config = dict(
    n_kv_head=8,
    activation='tanh_gelu',
    qk_norm=False,
    attn_scale=0.125,
    bias='all',
    init_std_qkv=0.0266,
    init_std_o=0.0266,
    optimizer='adamw',
    beta2=0.99,
    decay_fraction=0.512,
)
MLP neurons of a small language model. Each row is named by its layer, matrix (up: input weights) and neuron, and shows model dimensions 64-159. Each number is 500 + 25 x the weight over its row's rms, rounded and kept within 0 to 999. Numbers have three digits each.
A block is one neuron, or neurons of one layer that tend to fire together. Before each block is what it responds to, as a language model described it from the Wikipedia text at the highest values.

Responds to: Closing heading equals signs. The = signs that close a wiki section heading, right after the title text, as in ==Results= or === Esophagus ===.
L8.up205:484487561496505470506460510475459494530538508464500511530489505502481490490506505503513498500470479482479485520495504466507519476532490518491507501468472514504542496525502506497530498524511489460529508509516500492507488522476516493513515451481506474520500515491486518520505520517489507534
L8.up850:514467500502546474498495519494494475504466504498485490500497471522513497533475478538539500517462512509455471473493498506481513471506526498487494523545458482514510483521530517502522460480498497513491489498490501489490498515455506510524540528514497476483515525487564487429498487498490507468
L8.up1131:500468506497513464504458431502492516498475494452469505513500480512512507512502489481513540494491518479487560474506502468515486528444535484540467489467500543507525525500486476460467478505541478446496537517496503493488523509501508529510523531504497464506538519509493494462522480528524495514
L8.up1384:523501512554551473489476520505525466513472490486477468510530475487523488510495533485462513492511465527503503537463503512511505513470480565504489507486516504485483536501533475458532497532468518491487462522490505491502499528481491495532490504525490500493493493493560520540512527519498486512

Responds to: Wiki headings and table cells. Tokens inside wiki section headings (Sound·track, Cast, Game·play, closing =), plus table | separators before empty cells.
L10.up1519:480490469538513443475462503493529510494505479511470453503486515469461502492514529491429485511526502513424482489499516531554521508464482471518494527493522520512505474510499434456471459528485480499501487508452499499529476506505465524528532490532489476485499480494564469478507486523486460472

Responds to: Wiki heading closing equals. Closing = signs right after section-heading titles in wiki markup (==History=, === District 30 ==), plus line breaks before the second team's scorers in match lists.
L5.up138:489499526505551539529484482511489521496513468432464510507453512443476471497489511494499476481491483529475504495489473472521544513530472510484492495524510504531489482496536501475507443512497487478544506515519496479510516485516495517550497481475495483492526513522526524520526505455466506497
L5.up200:515472509507531497513498465502492528517483502486495523526514517531516492549481495521541480499475509539460502478518517508516490472507521533464491462530526510490525511486482491481516461499466500464506505505461526541527489481485518503562530529543537487467546485495512502481542481497486480490
L5.up212:475515519475496474512442486525481525557509524505472493496515503534459486534511496520505515478477465479461515538471478491500530522527486529467498498495511507495521509479512470496501486510489482496493475473486474476492511480484517564520455529461510472480524467473515500510512508479441532533
L5.up396:502544539530558480498445478555492472530524492467487483514487485509530506532514534526495545528473470488520531458478515464454499534483529519456522511511544523513546501507522514474528506498476494478504541538486527496522503503498493508498506537425471524525492528483515523513506508502490501488
L5.up612:517514536507503480557477490506477514507512486458501544506520484483475536508528544461517542478496498490502492483492470458500523553516486466446472491512533540511516540494495477428529437506519513502476462498488514535496510519498533529536483505451522473508506508484525507495522499468469538476
L5.up795:516507529543531481470480503525524507535503486501472522500520479518520493503449495484511531510497546535473540503483519473488498488565478508490532478537512492557513536496520470492521481513483478472547492494461545552501504513474514507523493482441504497481447512495521506499475494491453478499
L5.up1107:491451526521471470501470502496466538514495477420476497477528507498501512501527546480501508515489484532487508512487498492511506523490519487472460525485499533480477498510496515461507482527482485459505496522489547493485486484459538542504496465510493447440479459534528500514497521490484545525
L5.up1134:511522524528523518480499505514485486506524534514505469533503500491520464498522496496520546528489480509505504459492483542500523481488522524544571502548517462483542534509497506501550511586479490537491482497473499549516480512481455512507522485478513530510479533523525412503463493535478451439
L5.up1415:514501523494493477547524446490537477516530489474529553511516509492495487526533490489548506466481516496497526493491457499472518538498517506454525482529527483503520539471473524447525510492489530492476483499491522507488514512474488504551493486484514541468475514525517453512493467482488520471
L5.up1437:560504525532535517495505505482457464499514541464475553497492527475516453496512516485485528480480489482496550495496479434523512517492474514507496526475539502507497503497519508485481524504480466503505502514487525509499514511503470524519503481450510477505513508511489474528466511522446507470
L5.up1490:462536471481519536509478498468468488505496467445475473545530510508502491523475509496496517548496475483461479504512490506493547507481512491445488493506508525528496514477507504512489467513499492451513511576532495508533489494481490539498470516479531471497511510539565499492551501499496496476
L5.up1568:507516503473503500546464493544498498535494481501522474505518493476507523482498483496533527511475479544456506507485482481513533495551496498461511487511512525546526555468513489498514441479455481502495487550484529504481501500490528532508528509494530454488488523504519520482524440489494474480
L5.up1717:520447521501523467464503496474467485482542498479505500500483505471463489497526555524519472514470457528444499454494503466468512513497493528493484534511516479491498549521491531481541469497509475491520513468512495497484521527524513466546525492522489511464525510502506498523514477493484464460
L5.up1718:552531516495496494535536464490474521503502507513502521521505483469502457544528439491553530467492471531495501492491491498481542508516490532483470536498513462542529513500511505451532471528545504482442466488454506519485513514480475529548487458471509558559494495464507471506483487454475514433
L5.up1745:508464538507484469449504504543522510514514511490499486513525487520500432495493537465485494504524461526490513459511487506485519518509496507524492499488532482492464496500546508485531509516488486514489519490471497516512526531518499518512481479507525500469450492475495468524455508531467488507
L5.up2042:480475507520522500523471496528486477569511512494481504499467502469495496520535518496506553485467490484488510520482503501508549478516492483464466540553502484537465539470508469478519473449457497496534544526530500514484513493511483557536477477459469475544504488482486509511530481444498500494

Responds to: Start after section heading. The line break right after a wiki section heading (==Honours==, ===2024===), plus first tokens of table rows or list items.
L8.up222:487537501523496481466493493496535475541473507498457477512475489463506504528474508499547524508502511517468510517492487531503514502462506489486524479518506502507507516501525506504516493488518528469551485559497505501517501470490530537484451474525470517486498503488497456482516476528478488517
L8.up1143:490473474538494533499497532480547478496499508520501506500501534458497500476471560493501548547509499497460490508520529521451495528499510528521482503538466496538477491531496515493476437506485521503507452490469523521511474461535484509502500534517503495516491464545508493500467504517538504488
L8.up1241:511467435516483502450500472477499500532530496490501490531500511487511498503503489522507526483478461535452495487491475518443542523516499502526513510492493451494514495544551489497485475502505524460495458516467486481515458493499446477467494493516522497549523500527530472498524449520500513492
L8.up1374:519447462497507498525495479467528516497512501485467455496519529492509480512492541479496537452531468532483485511499506456474543533505505508511536525494474510518490516525478518505555471519518526481533497509468497488481491488477476496499481502531496511514509460521516501515527507508519523469

Responds to: Heading equals and plurals. Mostly "=" signs inside wiki heading markers (=== Orcs ===); also plural noun endings after counts like two, several, five (phases, battles, graves).
L10.up1941:530511515540486522511463558482536493498524456461473503502496538492511489511505504452453493532509482474484520512496510529490529500459529514505496482524489524456519470499501485448506504514489480494549450490484510524504495503480505551463502502536525507492467492473499490505520528509513480454